config = dict(
    vocab_size=2048,
    qk_norm=False,
    bias='all',
    warmup_steps=200,
    seq_len=512,
    doc_mask=True,
)
MLP neurons of a small language model. Each row is named by its layer, matrix (up: input weights) and neuron, and shows model dimensions 32-159. Each number is 500 + 50 x the weight over its row's rms, rounded and kept within 0 to 999. Numbers have three digits each.
Before each neuron's rows, "fires after" lists the tokens most often just before its 100 highest values on Wikipedia text that the model never trained on. A number after a token or word is its count.

fires after: " the" 45, " |" 20, " a" 5
L10.up67:525505495476461490426537525470579449499442535461503530419552508515425616494501540539463474568420498572491557521533433475545448572668512503463483482450544589555454463487551607599525464457505485526503537554546532518520515489509539494513555352519548527583524416489510465435532506396504560502459469468602540511416483453492536462549452521459478469494450483542542390415538494450497508521562

fires after: " " 37, "e" 18, " se" 8, " a" 7, " every" 4, "fe" 4
L4.up613:514604597506464535504479478537567518496394487507446490415518477493459450514502503440444452508433524581489477499581534567526519594544544479413450536444480551486490493534454397514580563534423524557514507627450485482449374478577452536569474475435498505446505454468545499446543420454443482475475425443510465455457528486467417453512496548513476406465489506496557421412470452471451488450526

fires after: "li" 13, " San" 12, " cl" 11, "ni" 9, " Di" 7, "n" 5
L9.up305:441435473536428504555460520444515483441449557550503446393506467445449508432572490397516478530561479466394553556396549513568541525482471546488413482428575522566561534568575486536464501533502434459517567474487559545513500425458426478524510555445408426479462463478456577481487524515527487474361535595476608502459538475446470500445533532488490511505551496420552526541454546442593507523412

fires after: " c" 15, "c" 13, " C" 12, "e" 7, "iv" 6, " E" 5
L10.up327:484521468479445521572480406443527490505569541426440507508479396504481505527487545532601519415467445475457522476403496489515479606496526453457528408430427622459433461471405436524514599551451535392532540560557470516480412486498519471558533535454530566454492544571482444438512455452478419487465509576479531593464578476530499529480449472457424462478513583499543533459628572508557385522526

fires after: " C" 11, " A" 10, "C" 10, "e" 7, "y" 7, "ly" 7
L7.up862:419526467533503565472544510405501482515621573551512527449479473473501512448563525603479522506466471510502379473419514509541540551556562522603458544517522550396488437501504528531509530524467500523426453525520523458487549498574532554493491563482540492481475444582455508533448580533546445476569523426387496493498540480503525498478522547540457526469471582489578553568424500402549417518471

fires after: " Li" 15, " C" 13, " M" 13, " Ar" 10, " m" 7, " c" 6
L4.up392:561528497439470507511446444400576532452583494508532529558645474428401569560492475534549518522506443459478492512524499537540521537555525465481432435538562521467514473522512435465577565557511616536464458477475525546449463402502573501609490546532466450320546431591482530468472464461455461540456493555413601502561587513449450542472479504457501465554446544559448528450588518416565456532518

fires after: "-" 18, " |" 18, " and" 7, "|" 6, "\n" 5, " Al" 4
L10.up128:483477445440533579541448527502507467502591497495518478519544452473536487527614589458431428444542541537548598434532448490547519521522496434552538568438495535603482505516576516493460480540513462507383488557506465560649438529497460452559514390478522515472508458567494476454500562595526439466409480484518458411467599481503462557496420519528477479499547487520482566589460491447502568480444

fires after: "-" 28, " |" 25, "\n" 11, ";" 7, "|" 5, " A" 4
L2.up765:474493443373542590484481460513527556617514448471554506564518507554591493373483526507509461484556530556451568516589507491503505503541583460544462548408591488467505519490578360462528465564529448442474465466526499483553532438432559468505462470493469441532472410549509528456535571506517552352418499532501504426452458442454513572443502563485564547479510545493579617412485521455486412528513

fires after: "e" 40, "o" 12, "ter" 6, "te" 6, "ee" 5
L10.up607:523443520556568458495518526472452391446407540486462589437520477516442519538521482488476511520433517486434568408488482577457564493467478543491420464497508479410423512513535485487428479445527569447469527422434505514454524694564501496541499544570372456447498448538545489539448462509405403521349528469548476440543519581540488502473410538522411409468409474519424508467523559452498523454457

fires after: "." 29, " |" 18, "-" 9, "," 5, ")" 4
L7.up606:479463432488545404488465528490497435475560461522474443499440448558511542487495520560557556453524538611580500498490429453461512573516560456464473562470541528520464363541507605561538425513464486507460602390383528562484503475522519456479501454434474424533522478484458415530501560513530456506451539392620504487536510546555518548503540507494501462502520449570544406386465479415481517509492

fires after: "\n" 22, "″" 16, "°" 8, "^{2}" 6, "-" 5
L3.up17:482536487454518431500436532560572501506527471469531529480384477465594507406463493426495390541585545425546471546562486504542531573600470507523374505464608434503494534632457541508565515531513502516549457408594390509429589400507474517489456462540507524333468475557532521490543568503497588457553561474476469498512479532510507533436520517464491600482477492471466542430530558621459567488585

fires after: "w" 19, " w" 14, " his" 11, " W" 9
L7.up734:509497403555494526497465380398487440484504557422493464574535471522451438454534481492488428517435548454562479425476453516501440471425545540450504521496420487521556539559415504568526579514502472469415570441486473427499530472566408558485505435571396474531548598462624575459441586506541516506492526506460558509557471511511507537547497471479530456497360418442477511539365444496481454390538

fires after: "re" 14, "c" 12, " C" 8, " F" 8, "ra" 7, "f" 5
L7.up714:491518490487474463450450444520482574530508457503440489416569541530392573448484503496500511468451493516500515562576494475542473586468575434473494476580586525502422427561471431450499513481585480450601591508517443570503534426503540496515576402484445544505490546507476473457427422487444494516569613553569515611468556580560524443483555517437528463489458512533424439506551547554602453481555

fires after: "-" 54, " " 22, " |" 5
L3.up106:472436471562487600514500554449435487473545489547475389508539453444486531417463569463500569558469520532517588477514595568431541560565468538519435432548575523426540540446535481505553515548546410424480452462480485472500525487450548498471515498483485545546518446528481534519464548500524443478450476483495442472491544557505555527464535550454449490363509463509542467454487535534507439451552

fires after: " E" 14, " Te" 13, "e" 13, "te" 12, " A" 5, " He" 4
L9.up586:555491425508571611513402567467504518531519466536450522455545526546477386499500409560382485478437516584565487474529545463424553471456505480597452596512494498470502433461566436504512533446535447504462475566528463411553464590527484509548566518527565517383478443445513528414465500514480360431572542504530474526571535430588513461477461551505452520492505605468488473577530528487423483451487

fires after: " " 26, "\n" 21, "-" 9, " |" 8, "/" 7
L10.up420:529436468432419576490509457487491470534502602484496491522510462519573555444508549470548570499459588576552585563495574498457502532514510531521518492423573386476634574512438491603479415488475464493486597508526445513447461474580487555483520477549526438508558524524562535540531636490462477482431534558548528488510591493471519577471536527505427528398519464490527467553444508449562456605498

fires after: "\n" 27, "==" 14, " No" 5, " H" 5, " St" 4, " ==" 4
L11.up810:407509498450597560488510538510562516428517469548434498572460501586483538445419556491474538508437488521502540503534550554477470521550527479426524486527476467476422467554496512561379448489613495483441480579495508454611394528557481487451378507496529551563540503513475555514510516508433569542391510493481582581584618476517491521595492557501500557526495491468463432549509433488433477489597